Weights of a small GPT-style language model, trained from scratch on English Wikipedia: no biases in attention or MLP, 5903 steps.
MLP neurons of a small language model. Each row is named by its layer, matrix (gate and up: input weights) and neuron, and shows model dimensions 0-127. Each number is 500 + 25 x the weight over its row's rms, rounded and kept within 0 to 999. Numbers have three digits each. A neuron's up and down rows have the sign that makes its largest values positive.
A block is one neuron, or neurons of one layer that tend to fire together. After each block is what it responds to, as a language model described it from the Wikipedia text at the highest values.

L9.gate319:517485524484499503519533444506450469486512518515498525537501473492525531520487530504503493500510535495505516476517524496500481489492510469491508495471517482517514464495470479475460498523518545509528465496524489525476491488505515511489508540516491494493509509537522501476505533531522544514520480522450512533572467482509513496500525536515489491516484458551477538479504478538453500508506
L9.up319:507478500486471493476492558529511529497467521497525564472514504496488491540478550463490529545478497480477488465515551520512505508473508543514502532526458496479451490543508481501508490478501469465509510505491525516507468500514485504453507515490526460469517500502527468547480471501535512476505509501499522505480500523496502490494468488483521488506491442480495464476473530480476522549456
Partitive "of" after numbers. The word "of" after a number or "one" or "out" in part-of-whole phrases such as 3.5 out of 5, one of the, 127 of the 154; also pipes after numbers in stats tables.

L7.gate82:524473485465490493493472489533504494481512491472531453488484521465537484489524529521520494455482431500478529505506500513483491494481518492464499497573497493503478505528541503492544494502519508490465503493523498532502462459504501475463491549499529514504500501542508501458520503534506546474505511443473509515518449477495472509501473436504464533525501484537489514479541506481504500490491
L7.up82:513544495531500544531517523521483475490514486489536528470485505549535470493539507521509479496543546498481506524517520495533507482535489510497512477509510511498452467497541467521492544486463504514513469533482459495541525515520475514490517476549488491481532503533484510523502485503463514476537480457474508520515498516479512461505468478488497502513494534517502500482508538455496498509496
L7.gate231:561524476502525486578514501539515459523525499468516514519524501484469497457466515499518468474453529521484529476520535515495522482538494534510526484523535472494493497482459491481496511469496531488503538490518498547491486504486475500448461490519510502499541464531513481470500522461493522535499534508484494505527482506519499529491501524495529537513471453501498525513479522502534505415496
L7.up231:521494499465475487515502563508474458537513512525500497484465449497468489476485512547494474483459496492471531519519498553518481500511526514473467524510537538484467483517508539496542519545487477509535464537485486540461512456452476473486504479512542470524543482569510450469530487515519496504478488468500462513550483535488480552487515491511516501482460500480485501529489496497497559478477
L7.gate380:492482467528436492524476494477486509515441498490504501487525471468511475499493468462480482490536496533519477499491463528484500485494496499511512476519494482495509481509527553511481514508511502457519496537482514528485477467499497466470479494500514510484465498538442496491500514508540457540516530504490476552536461475517515543509459501536520487508516516553501483530509483488469480499525
L7.up380:488499477523496491502553496488500486490516497513504450547465489518529527492504513493487526545470489508471496457473523508532523510485483520507484545503509532502488473524514536468503532498564443464474504495540491521501481475526495561462486507485505485491485490516454465482489552536503485492474436460496514485517499535502456505538510485509544493485457513532486510514477464499492434528528
L7.gate623:556531509545513517531525504474478483487452497524499478515498468483481487471520514511505515500488493500455542473511485541514490520479502503488473495493530493525512517482468496523468494505519468522538487485451472531563478500503446502535503466519501516510488500513484497495496507517524504493511494495562469532518513493506526514486522522453521509501481509497525529506492477512503490489505
L7.up623:503478457469499479509501558525505529484504482482464509491524475509509540487462538488519531496531522506547469530472537523447491462518518507456549503499484493466534492511498536478493508483530485497507524541454493512490523512480545529497501480558523492490506486492516491478498507473534447503481493515488520508492522490526490503490481488523460522439495449503500459480532502496497503485469
L7.gate781:528494490496480456541485489501463499469502510509450474533513520466472511515511507499515473461495530554531485446508508482468503498474494491485528474506514556498459494525480448476486494507522511551501545504479493496503464491530479515475467493542558521504508454513537462489506504510494492519520515497538494509515507479523533485550467547519497536534512522510490506525448536501479456503498
L7.up781:482484492520497513507529486537499494486482525489501516499484491556505468534506538467506505506510488512506460491534487520445440478491484496504499459508501533453470474500483456484471478504545514488526518532503436470497524492537531497511485500484481488500487504503513512478493501502516498466475502525485488497519532493497508484482455548494508504511468512511522503486484493526548476477500
L7.gate892:546475509486501509519482518522462451523483543493473492529502487476466494488488546477504561486514533463483475483492498532509512505503487499509514479519495483513507503519502481533541510492497543447455504496528520521516477519525487460505502468516492466498483488540527454530474467483461464466534442503534516488551471526521517467456502501482545487485524504552495487462498490494431506470529
L7.up892:530547479520529534538552510545508531523529498520484487516511466460495511486468505471493494551501475533464507545504460518506495512489504537483497496489462505497507546476509489505513486487517516526516474517544496546479481501514486514484495494499506478549477533515552470518526494499476454473539504528483518534539473469532526516473445478466469470522486525511520517517469459543528517506484
L7.gate955:525489479509484513507476478493456478495534492472496500501531539480514479484537536467486479516484510498495537465521477495496497502485473500491490526451487471481479471495504504511477530484502484495529526482476504536474483483474464554474487537509500484517502505474537523503486523515465537519543492501515529501471505459504484512475519522461483507490474452491493533468469523550495527497473
L7.up955:503520561488475474541525539476525526465468495500518457492491522456478516532491515531511535506526483490509504484538533527513493510490530511483499537518430509491502493495534536520484511503519500533500539504516479470501495539514505537508502504462516478502508502478482505523461483489530499467508435490502481448456528508549472539465504483477518528466460476511527482472488519495489508468471
L7.gate1575:530481496460468487542497504494465459500484561492462530478476472528472491543435508483519462445532525471537502503511464489494536481531522564547480496541468479524448482540486533501501518452539485480504501531479485509539509456515488559510507514550473509492489531508505457493493520500476522524516470512492502496484511530520477493450519538484482538503477540471461525525514503509522529515495
L7.up1575:541495495533558488469500462447480515505491487480510489529489498490508511470524490480463510532487506529483495469526486512532489457452511489462463506488567464496469470522509486503498508497523468511498459515502558485532472473509513495462512519510491499511479488513474496479525504509557537488487457480532484445472492481513458513497479515463496519446451460478494498516519506504487480490522
Partitive "of" after quantifiers. The word of right after a quantity or part word, as in one of, some of, many of, each of, both of; weaker on of in titles (Secretary of State, Magazine of Art).

L2.gate449:486483526481460486456532519522491526527498515526525530512471532508533526530471478500517472479505440522510465525525506470506488446553495505502547528530486523552525532523513488493527523471479504535509532477479468546480517520494507529508515474510502470505520510477489481505527503498526519517483523508491451526453480485490502511497533545511503479543516509539519481490440497503524533485529
L2.up449:544507511520492473490485557510520551477517539543484556479448544457498511494483545479510520537518477466468513515518528514501521479485469498504498507547481512524512530538528478499521454511504446511489475521521482495529481535536474536516496522513480481481519493491555520518491457486455487500506458520537502513470539509525458515463471529518535467561526512500517485506515510509512507521515
L2.gate493:501504494470484510473502485431457486474490500525511540516505535495490519481517523492491454476506509457485498488485521508539480482533514486425497511534505492493507523483484501517504464503497486573481482469492481513477478474471476517491457512486537535477510501489479479517512487510454496504546526533534480459512523503473492445524489521526531525553494516536511513520540488501408513468507
L2.up493:494503499485551470462532529510531443498508508488510489513487488517495502530482550530491512502484491469512468493492488460494454497500516478495496502494536476484487458500536455516512519469540502492467486506488524492491528484535508473511492438456461518547490476472543497505505516508486505465523487508509536535463515515494472518508507538478480477517497513496526513502525477452506478499499
L2.gate867:492476487489476490504519500464519550488512465496543513466538458452518554537485529500532470529483525493475524509474484509514525495504467480515553490521529498515505542504525511506496551471499495505473504539510511522479491504497536482483504504501488468502550499497542440491530488496488431534528520521536477480498512529538518521546546543549483504521498512496467507510500472505510500504513
L2.up867:512459525522523537479460547478516509507475522545475494472509409466514532509438504494522477542529521459495512507500480526476485510503508496531494486495535483517524471494531513484519562481494509496500479500508501525488479516487514500530510468494494458493508526450528501496518470515557516527476525461485519474531489467475478509513486540511510528495497470530521520485519501495511511505552
L2.gate1246:532510506528552478506465502513498492477491481500487550481444525516510468465460480500526470514498497485478471491456513482520452490512527455541482506534503485522505487449475517493486470466478466503464515522488532491512495484496511498509488504529482475508469518508530506470440492539476471545476474516512518497512509491467483513486467529516449538489512457479485550539476468476500488497507
L2.up1246:515446539520538495499477482497497483516523482487498523489489530513524442494454485527528478516505483484436495479466537538471490451518498498496471516482488478493563536497516551443505496469463494507495493527518506496516513536443470492517492485511513497498501514491526513504469515547475460524467500488533486501522503503491504506470471532494448530542490501505535522482510529473518509488531
L2.gate1325:517487440518523511525488457474508537539483503482463507531528483503475463506470483518519508510526507484475510527512469464521485499533451518555479492498463504510529489431484557489524511513518506530471515481513515576499470497477492517519486541508496481484427480528503481496490492489494495492523453548509509555520487464538520516471535527485511458533486502530509474518538480441516520514490
L2.up1325:510466519482545480502526539507524497507492513497521458451532491519532485495476539502540525488469504484534512491494472513461466518455496481467515487477462530504531512503549489512484486497513481499534509518504537476472486516510471491519525480518478509521501524492482511493479439530492495482467461509546471497522536522512521513485540460487488476491478493492525530478465477484516502498497
L2.gate1523:511495459473502487474480478470512499481480546514509501504507479510462543477502533528540490473481494459470489520497441509546527492516479512494480484468533520506455511495520475455553506493532494505475528500543506514517485489484527532512504457534495479526523535545470499489504516472502488484515490458508493541509484496463474528485545493519505480502569467522467495514454531463497523524477
L2.up1523:488436481460490532477477507491500518462503532566467490464483530475480483467456515491531472475512520437485503547538476506521486528493523512499487486467479559495481475492485508492540520481511519493516504492549497513510527537455474502586516431524468488513504531490505479485492493497528501511498467439473551527500497471455498571497485540489520467545534482524498475505476499490537515528494
L2.gate1541:504497530533507509527522508478545511540483509504528481493495483496486527542496528523503533488532487509498473514453512513495489509518506477479517491498505495526508527509482508477500460485524541506523522496579498497536510517493488507469509522482502497497491512533487450479488532490476540475539485496526462501530504536515485492490477496521511478483454502503484491501499481528515514525466
L2.up1541:529456516418571490499521581526498554498505485508489516492484487517514519496462494538481473512550485495511556527524514497500489518520534500507461482532502526534498529526474490506514523505513522520474485508530483502523510517491494479498509495477461480491491480502506471465488521512534463497501489479468508501483504448543485479496463515532508507571496484523491489485520477481502509497526
L2.gate1682:510480508505511465489523469475533528474552484518482514451502518520464502489498510523498497423507515491488516526511524552491534480496514541460525515477510453524453510498484554491528496515490490526536490504463515525511509505469502465513528525458508480509493514543527527522495488498476548470487522531466510498544508535484502533505520502457446517483524543507493487478505467520438512449507
L2.up1682:517459506537537495500497521511508469524543465485470506487498471502528520502475521485502509469506510535529503460507504540503489542528517452489491515483553480515473476503524512499473490525492523503513535446530549510505523508482477527533587481443465528542474498488516518486559494448518541488495519508487513496507561514494512503474502490489500529522492481517510496487503448508481533534516
Top and rank words. Ranking or superlative word starts, mostly Top and also High, Best, most, first, highest, maximum, in tables, charts and sports stats, e.g. Top score, Top 40, Top goalscorer.

L2.gate22:483499516488499505514493488469494470503494495528506496495498534531518545477516548476480502505483497480511490457490550469435491525500508478471495519547487507484458518492507517493484462519516511498473457480474481531482477472537480512489476527504499508459476496502498463500513549475510477532521530511519522486520461517493523459538520507531491499471515511527482496517541479518456495495516
L2.up22:530509502505560558514552513472492490523434448515489503526506489520468511551493464501516507512486527473515491504542488484459484460518474519493482489502510490492518491518512526473479453532465453488463531481506474494482539476533501485514516487443522448473452470497516486505492500467507546473502507489471523469518523529489465533484468540501471530532505506521518508486506471474484519507470
L2.gate36:509455506507495497511472518463523511430502500500486530476489492490504481478526512516469532486478498495485511475496499499530500469513517476507468490479475531503515501521503561486482470507520489504442523464486469527537525449511525436516489529516530542443532478499466481473478495480490531495504524498488513470472456512495511497490536502507493514485506475485504494501573493469491484516530
L2.up36:475512484495520493502516486482530465500525481497525532508458499518520525491448459515478488459519515532533503501483465480484503516520479493519466480482460482509518542479485495474490496491498540488496498490466510481454489489473502505546521471513521480449459480520546510549523499510511482488523491456529481478524483553461515525482510478504539536473474490516499497489479499432516529472460
L2.gate104:445480489561483522464512502461496520520518504516529539489525483495501509469473485542485521492512511490478477484504513494447490468542497471536540530496528530524514482546501538473499473472458527537473494539510511502505505491490501499488521529522479514498510483491479478534491529478467522483536535513471458458506513528487506509476550494482521467507508460478483465500510518467483477485477
L2.up104:493494520524490508476531496460512470544518519539492503463522488511466525481478537525470510497518465479471494533524501503470473530536512526520542496456517506510492484541528511514505500523469495504509499536527470518553488533481517498522519450545504459492533491517486491546498486494481501495494523506461525484472497528461479561506525503504555511508455482491490468467492508459533509480511
L2.gate311:483527486516470512513537532495466480486476538487472519497558480539489527514506470532515495468508534493531513527498494564502467452474496520489520531545497477504501485520507521464489515493489518490491512505499502481516516482460474494475482555531528473445513472503502492498529534471463544495472505510453504493449541528518488514485521514521523529465503500499465497532516459510551509521436
L2.up311:462523493510498528506550523509508483497484515528515477506514444535501462468511477524477520495526505504519527521515513515524470451472508494525483514510506534468519479522497513482469545519471490473503485487505485492550520523463440498498532488538489467487532499504473522512511501486493518490486464518465496477451494496461494513450480481458522522491476461485477500500469482495549535556457
L2.gate374:520509473495510530472503482494471497492554465496548525518502504497503448482512482506511477473516463493511489504503482479436496555541484525492570469470456472540546531496489489509456490535490509554470499536500480518454476468534525487491519513531467528540495498469477494531515521442459528439504527505497499474519498514499540511516529543517491522526532462538531491490519508473459515541532
L2.up374:513483458494553489465527546470542472466516525495508560442447493460509469477518473533510492492518493467474549546498503467477503522497479530501519496489519518496529439519543454522495455477534465524501491490480494512486528522527522518518505529543485554505493478503462485521477489476486514475478491518536530483480471517521479539471555456497508497483495469511510484462535530485477511526529
L2.gate1028:512519517488483477477526469465535505497489476499516487517511538457448518511513510466483488519506504499476479474514530500480473476530522476468516538492510427498521497495460498539498511497488513544463492506489525523506492473506538509483532526504467482482496462494499481492514508530506481459501505512480451507501503490468493497561481512515495457489465519575506516486531494482514471473514
L2.up1028:497456507494486514482539540495532493540474497506458497516508532481477483485507453485523461513465467518453480526533512497496460489521479477514478495489508501518562531499484543517468527478467496524444535528467567468509493531485451500511519514511451494508507469516543489481511507498483514504458530532472457563503502476460521510558473501535517477489505516495503530495486484455517524477486
L2.gate1188:532500504496507528503492531547458504529502496552468505497508480466467483495489504523481522540488527526514466526465461477493543502479501493521491530514524480536497503511465483482500482528498522459492458503515487522483521473504503465520504507493569491508512494452466544515479542501495500522506585503487493484492483529512515574518536519465479491475495494515473502481535470518518471510506
L2.up1188:525520520519487541493489476500472513516535477482508505522477552474459491537553525448515472454504542483478474449462539501507476460516541540512524442475466486481503521512505483482504506482512504483510551478502521508497501528529521506492434505508467515536471504528470499492518532535492514546512504506480478476511484507479508474462484518552488476519471496514469513488430500491494516509513
L2.gate1271:523525552513499475510473458501510501436527532513451507497519517507442474523558499515450536510488493468513482536495481511479462508500525463491507474485449503517469501539506467490479483518495516525477458495522550507517520492443544518495489529506530484521494468464529494533528452533512511468455490510468504482505494460516476501437505486525508472494519457504474525454479470507520521507454
L2.up1271:517490520462521511484495531544506493533499500484513475537514478514505500520496490501490488493470451457505504507509489571481460519485505476460501528489490506467521493479525496458476509504489486531491452517526532456503529527467507533478495520506518507546473490467501489429526500506511485510456499500495504485501466491561538449470507511493481542516507458516468520490485502519490518525533
Multiword name pieces. Pieces of multi-part names and compounds: league terms (La Liga, Liga IV, Division 3), Spanish/Portuguese name parts (Las, San Diego, Albavisión), and hyphenated prefixes (anti-, self-, high-).

L7.gate65:499526483474519484486524538472492501498539486466499564483460485497486489516530478488479500523514524516489504504477524515441512515490517540473498513513510460540523509494517519471506497496523462518458532464509546506517502495481506458492490516490522517528500468526493500508517498477538517502519477528514502481537501507470481533488516465488553503499512477517502487527511509499486454455489
L7.up65:511487479504508509499505467479495492514513520536521510533513470527488527498487508543536507531496531528476504476536561515463525515486524539498484521485463479519527494520499525505489492544546503511484492516513502484512531493499515521508488509515484431471545490487503502525526513517504526517499483510502518472505514548492511546470512452470567529480525532521523473487494512510487481513467
L7.gate199:540552473505501471501465488465526509503514520469498520500501510488512527496518506488490531529534537525488510475524518508479517454490518536477492484545492476495520491516484479495467492511494490497493514469511530525477528482479547514478462516492510464507493465490496460510511514480518489514496541510487497464534545533533514476509518510537540499490508459510518481466543501495468476508492
L7.up199:496554505484533501491521519492477496498491513519507515488546512485515526531495469492524531497504515496504492499509478530513510493510484557539500516442517497478522478469508524517458504493517529523541522478512498489480536457494522477528489481478500495541493483473548498555512500441502494450528495458465508501523521518505459521492489511495491484482469482470502502478467506505498515545515
L7.gate319:524503512545526512503506444484472503528489432446493524477465507471470546479511491512500481517497541465504524529472500488491522472508451509476535461475475459521500483520485488533509488524473458487475523501553511479527518513496521476481481491540553468516509504514517490492517529483522531529457506477476502459454536451485475535492475481529513464520469490506504510493521536510511500482518
L7.up319:491522476469489464476511486479485509465479488509523576498486483495466499485523503469500512476539502476520508504542480519491504528518511547519520553488536500489513527530507466484526468529530461519491461479486524445467526518523490495520546474516522510467485524517506525513496443471533527411438490508505484450489507489559497524474458478534551495491521514480531445497519518507485475514536
L7.gate515:522549456495475528474476523458540516506480490500488511448509496466498526512507533465492495499519489470526468515464493489468523438487501472482519465535480508512510502539502519527471451477481503559509518464472483519501518498467522488509486441467580500520487442513490499553526485472517489512506496483474529509480515502509466522488506459462511497495531480538482499477497518465473466508479
L7.up515:551531476443515530465501515514502490537467487472534529478494531495492517506478514489472494495549495480499526519499521516496494483498515522503476492494484506511506471492466528518506530474524480505485548475508491481503529520508495485534499504483534463506492465537481475507472488494562536484480477463455500532494519521555446534497475464474461508499486477476471496479489534476501495525546
L7.gate957:517514485503512522506490479440470480509530497511490456512537523473484510562527504510491509471476507515489493504484521495553508499495441515515456475506519454505505537454503557472512515492515453476496501473458506509495497474454487510465491508560516471504522434481438474512544540504508515469482500491491489485563514527541521494571487517533499520504506476529506502512503476498432487521524
L7.up957:501498483491473512495529504489464520511485450531512496508488532505520516486523474495521508518515564518489463496515512520492462519478478497515483491521463514464493453497490515496474536489478467519510497478446470521484482517453500522483531481505502514462474510529479498486505537487503519459480518509470473511483487480474546471502478484515522496466522498482490531509484523464503447499517
L7.gate1013:496493512529504486504523459516517496513464529467513514470508500505498516466523490526468552478457508452461464522502513553452473487503461500528513467458534499518519534454480515487550468515493452471490542480509509503503524492502504478505541485524508479513495508487510512521503527471567499490469525496477482494468540564488471491493523479497494452483495502493537434486501490491510508448516
L7.up1013:504573482541499508490511488503503493506498452502501484488510525453493493505509547459531511463523512506522491514474520499457491519512481532490523482510559488471500493496495513478509516547466483490487544485514543503478512470515524507496483501509551506517442478491488511492501502489472481479528515481483541465520572522507458508531496496487526462519494447528481503517526479501462501445446
L7.gate1347:480537489540447505530476499452567534495505515490480518507465519487518508458516516500521549471537518499456502534501511507515512505505437487514486456493517506537526491496504515496512505474533481510497523466526497554522529521497496494517497474474531516522522528461496483496505519497497463494515504489498483498480546538508506509502523527517479430511505505520511451496510537486502481502480
L7.up1347:487521496504516495492520486492510513465496506511452529480485477477518502514525508502506492529518529485518470524502521478496540532478497462500487470522534478507474520523497527547501465498500542526477508491513540475476512536514536469502521470490526532478529507523496487490512482439499499505499479523476492447529505483491489538500503528477496499508535501497486510491510508474479481482479
L7.gate1482:517497497500485468509522520507496508500475535485520545472525503534476490515516535519525518491470525505480470483485490448452471471466483548483483493484527483512512525509509500476515517505516520466476478483537520481490467489483553525514466463501525499512534513471471471552544548461463492494484507539479491489508569527497527532461519475513498470507505512495574467451511511465488505504514
L7.up1482:500525478533483495490531513493545498529483503474491537493514496526516498511510513516484497507526498494522493510445483498464511502485498540493449452523520485460555474498477509517467538526546497541512462520543494493511534488476535487553505455492489477540498526531491475543543497484471505484509506499494481494516537490502533479468525472507509517504523526459491499461446550475515488485479
Preposition inside proper names. Linking words inside multi-word proper names, mostly of, for, or de after a head noun: Battle of, Centre for, Plaza de.

L9.gate398:476556490536470498515475449480522528500507511485495514487489486471523544547553490533509552543508469479490456516533487482463530497533466524508527490562542504500501526492511535500509476544492501485442525505515496506473519521527499486483488496495516512489492475480502509555510477453489512458530497523507505472472525494476500468547496498513491408541480539507519451497485476472505485494511
L9.up398:509542494486492492501434547485497555474520510503509505458480435481435499454504520517465532503485473488490501497496516451449487530503474477495511493512473476516503504487510542523466519494523512486494516462499517508478501498532468495452516519522491467518500473502514491551537471490494477527521482508488508506500510499478515479506436541518468459478534510491544461516485473482459517482505
Word-start in foreign titles. First pieces of a split word inside non-English titles or phrases (German, French, Danish, Croatian), e.g. lie, fem, poss, nast; also English verbs and particles after a subject or auxiliary, e.g. to, get, spread.

L9.gate951:553494521495502462480504481481461472465537523484529531510521491504518487539470502501515501507527489503506540462483524467472448484484499516466535523485523509514495553508464546459494500493519532496482509471491538480456458507522497472473520551535493471543503454488472477472471524527517504461526540538513515459524511478554519472470459518520465520517502503513464521530501531545494492484478
L9.up951:455494542488513466522531504465507533501502492515494528508491486524449499503534524501498536475490524503493492482440487489468494498475514519495525518482483532515483488512526524481455473515486497509524545473493501519492504475536517499488474475473507498514510468494514488535560451488497504488506531507523531481511518481519540514487506493519499478474502445531496474471482489522465524520503
Predicate-opening copula and "of". Verbs and "of" that start a predicate or attribute right after a subject noun, as in "was of wood", "is not visible", "is currently split".

L2.gate190:518493488509514520549448460489532550515546495498511502504466497508523533498498510509500526499507502516488513505479504506518503511494469490518495475493446482523517524476504496529516471512527528473501468474466508521475457511449525482511480511524504533542489462508485455525521498529461445507510507489488496514507491503528505465529513522516491489493510510544494514492529497496470502501477
L2.up190:520488502503507532512527515500505547526544517469509513554519529498497467473447513491527475507526477448546506531494500528522479488492475506504525479503496487484502486440491471510472533488560483519505488539501488502486523474466533500504543522501512511498466488498498486464481500518492501518486483555490515497550505432510513483459486526477459497513507524500519503510520482450459475477476
L2.gate378:508471464525472542544470488530490522505471518510523515496473496487543521498502473519488549524500471475495489509476515513541484490519523514486443465498493491510510504530486543531463507526548499492525518461469512503458510506492510516455495491488489492458548465470492471504504503491479479509537502526516513465480465497483492519537530485493506471471495521486468504541534536466509553543490
L2.up378:537532484457500476511468512506520506512522494532492503484548477435517487497481559542520509495493460437484474503553504479514506483547536507463519445548474472496494473486520508455513494485488511522482500509494496495495506468459458470482469450513529502478529515471486472511485513482509508459510520492521523540473509561484536504470504498540526518529506538481518467506538475490495493428537
L2.gate396:493496498510468487552526456508497520521523502482476521511523503516469520510489498488541484475530509516502478495511538540518489506524492469497456452534481482523455522521511490490523505502481496541472488536492489477511485485523505479468487494497529444498499526542469491543489477484492485479520503506535490494541480507504541496474483469521519488519557505513480522495542525508461482468525
L2.up396:534536493510511510495524456503502512480477492490561568539510466483564482494513497487489543482508471500521510499472507499529535528537554536494523475498466482499505522499471501519498466481476484536490422494487462516466499489537513528473496478468488528427490493506483507477503515499495503479537472525494516475486488508504512491475509519482474507525466474492450522509513530488457508490509
L2.gate637:480515511524498535526482527508476482462515494486493523509543527509494493497551491510496529529539495491503505520505500510532498474493533481458502529483520498538502509524448469490518518489497523486493487503496511482526566484496499520460522511466501519527485517460554453502467479486486499490471470481506499506488445461491543500506449467470486500505517470456474543533511486477535496475550
L2.up637:539537534485550550490482460487545466471517496524490527520496497483491487522475482547450520497504535498515553442515493490501491472499529516423526482475453530569494512471455516500463494514522495503503470508454556517507551488481498465475505471509540489530519473498484454468497488493510525504493520518472521488498525522498530498495471520434504472482533517464490540539473559493493535525527
L2.gate1209:497498503523449541474473516511507513472509488520521498521484507485526478542537480506496543473495508516482501499523435459485496515546516488471480467501495546525522475508524492501526510482521523448522496492534496509515516470528506477521504537503486475487514506522510499497519479504546515499495470505522514523505495455482504549523493463498519492483457540539487485507483478497493487452479
L2.up1209:506498493507484536474487460509504515520493472501481502480514510520543490563548490471500543529524500513533492484534461482474514485451488472525494523516540495510463476509531490496524512483516484457488506527527496506478536522508478474523507502524493500520486512512521487458513491484506531497511519523503503531485503484523496527501459487513484510533498491530491457501528487535534464468499
L2.gate1343:515521549461527480509501458535462553439502527466514485491552470469537521567495523533488496471496479505508542490469485511470506534524489496477506480476516530520474492513459529546498520501488501508478489544517531480449524513514474527485498525488488518496527457510484478486457529511482538499524491528531469492508461474508496494473482478454449518503549507523521530490536478528520483527454
L2.up1343:452488497526497468509486508479457500534502515528470510503495529512444476485522481479518470494510498510509506510530509457494500460496514513515446512499526495502507460476468506490479545457515505428511534494509473527521514460490486506535474471468545493498499497485502512483470494499469481548534508480514467518528506519554527541490525477509526502514542504526513501530501507506519510483504
L2.gate1445:543518501494503498430561503471480516469478554529502514506485507482509507494522534522489555502477486521514469490523466514512491476560498521508497492491478504509450480444491516483507478505529510490496479494473508524485488453454525491519488503484518476487514476507468518444479507483511482484502499539504539550489499525489469519484536499534505528474469544514451443510539514496482487490449
L2.up1445:520538509492466493487524488499503531498517521473504498529517520480470478534479517500480512503559537528528484501505481515523485500523494510534525466495483496505472469512494473496508546531496554510521487493455512509476483480452515493493460500465522482474515489488541470509484467515458503479518496503505544526473472470529544521436521497497535526484484538463497458497548498486512550509487
L2.gate1497:531508503495510522505459485493429527476513516453501475530512524483516496495522484501515525526546488478473513482480509557491534483489459535464574494510484469497464487534505457530520502503531495515491491494539518465496488511469483499454452521473515522472527490521498486516526507480517498516541511497482463484518487489464525443444446478469524509511541480525507478511493498525487496507480
L2.up1497:507514519459507470501508487477484465505500511501521503472496485481482526467504492512532487474493460499469478486522523534503522481491498474519493488499527499485520515489482502538483483560482540509506539506501514565524514470466512550537520477472515511473502512498505517505500522503490505505543507502517517511535517504516512496541542476501477498536467510472510507534512468491474494484510
Mid-clause adverbs and modifiers. Adverbs and modifiers placed right after a verb, article, or subject, before the word they qualify, e.g. significantly, directly, also, usually, predominantly.

L7.gate45:484518538480436514527513534518498485494507520528491480506537496431473532513512509495514535493517474490554480476508519531477497526531490512500534497505465454518478509563484498493536528531523519481541525500486523505498496525486512494511488488513531472499494471490528442493483491492474488471517453484510522521497551491480506528475488529514496494453500558516485495478545573524498486505450
L7.up45:471495512481519481507497541481485475524503482509494489512490435480453460490509523534532488480510507450514499502514508513469493466500522469495516533494481495541459497504522575470519469488507485486521498499475520459516533523485540491502528533523535484508556524447498520463452454513444506439528487520534523531555474515514513452488521481544492520470465527461481474498527492460498499508497
L7.gate84:480534516546533484472506512461506540519517513485500511452539504468480507571477494484502554518546515513448506496438503496483465531511487527486532449470469490508501501457482475491489459496449499524505548474474532529495488479566501480499518517520494478517515505509512472542506532494511470495499479488501502463501517513512502524475528469494473531473507492514479514507434468527494494499461
L7.up84:478465552498488514484458482489510477487496518500438528521525500454477514522460531512487532489495484486484479495496495500503536530496533499463526490483507518527517492493455514476503467510463523485519528500461490493512514511501457468509495527541503479511520486491491514463467532486466496482507466516461500510499521482551539476497481518509516531527499544470499514474477505524471471505527
L7.gate203:534525499476489513534478522523512530503478515474507504523479490468475514487510556506530489522503489481518550493510482489493478474509508525465546510544473507458498524470485502521512490500488482496511482498448511474481477506465496474518523494516495505532498473501499481469486501515485510482523541516492498470474527526518466499468485487524497510500514499495540525455477506499528489491474
L7.up203:506487485474475526527508488439475493465440520504493515488442455494483540514475496491550500482442518526449496520519519540501472523486530499506498459505531515509498496549492520481520474501504500493479514500498521533475535478496515509502523465443506497484513485539468479542553451496447494516504527453531509483519523500524551492490462472505503539529486475507434458524495574523488486519449
L7.gate848:506496475554473504526480487495454514472499549534497516501505513495509499476522520464505569536515537482528504505514500491505494502510516541491500506491496500524492493455492480489496521531460465512479523513451531511470509472454497522468489515477477543458542471467471477507510553482531517510515483552535506471496469513532514514524534507513491471476492462501497501510552500515529476471497
L7.up848:460493466549538500513492511510513509493498504505474504526476457477554542512571502521491529481511494468488534504514520525534491480527520484479508512512486547517505538551513544477509492474500483502515527466526494513482467474511470469486531486495464489470491485471496467473518523507503500519519481448504471475480516501513540495498505530481505485462521488523538498523514518471482549499508
L7.gate930:474499499472508506514514494460511538510500495506462496540532519473519524481545491527535496520474492496539505501521520507507417500546519468476553451476486459518488542471484493529500526509470485466505523530520515499486488500508475505487476526537514530461477429484513510502471500502510487522470500492468486494482511459476469550459524519519484498537485474532568529494528532513528505481444
L7.up930:501499499552449480552475532546492564501496535488571526480504520464434517540509499530531499512500501511528540510471555527500500484502469497516506490533441520501515511494502514522514501500458495461485472548495496507472501497478480505526488529483493542486514504498477473530518487498497462484467500471527515469491525500513496468441507523528541522493448524499487516502452461465483548475497
L7.gate1006:509505552471496488496484486517546518486517541480472503464511483466465515523513502457501517509460466503520478496543478498481507476517518554479500484497501493545478509501481497499476507485518509462501535500506493499445486453514561454501519543512544459521520467497535504526536486466445414454529502509491535494493505534521487559498518541488538492506505508546504527489501493491502546506490
L7.up1006:504493516467470511474468470492458528507497498485483470541489515502511531509499487532443538488546529523490466558504523519533502527496487513480449498506505524501492531474526534531510477509482504547528483491496511499510512511495516505510502514480500505464489510521479473504488499519453496492555458469543498484513509510480536452510527472531475535544446452491505469463497521472492515512486
L7.gate1092:523515549481480527522500464487484512509494510459486488509503485515457530557464531546459483491517474498534480504521477484470520502509477515513486498516473499506469500475491542456551474510496513484502558463500549518459476482513522498510510509468518485484505522454516489569554503488506473534468517495494508522531562497533508466494514528539468510485511528530518532487499525558538469532514
L7.up1092:530490480478498502475512524534465522458493498476536501557524527471528491518529511542533538516537480505485484470492521502502469487522470511476511483535523539556499520494535456531502510511483555528528485536497503499495520513519489455474530456499477516499496502497523504492483497502490542505472554523487539483515465504521558473517476444472491507515567479514535487507497504480457517530475
L7.gate1503:516500452517486506547478475503501481534448512440484487492537495517480490513518481499498530507451504529499506494470502488516534510489503501477519478513524499510494484490509488511521468440476477468463542524513502522482489500495472532456514509506498470519543478526484494496495501441472510501484507471495515542521507474493496492469535469498489499466500512511463502500482506522508502537429
L7.up1503:535548454488511534531512517498519474494477466485531482525548506499449515472486474528534494510470502512553449501509549528471524521486489509533530446545519505455515453487542507507500491481487499498508508499488493469495498488447467541498494506497479465533499476563442529486484512467480511508482507489480457536520511448504503487478525518521493495516480477513465482474506471491518471476483
Post-copula adverbs and predicates. Word right after a subject plus was/is/are/were, mostly adverbs like often, never, probably, also, now, currently, sometimes the auxiliary itself.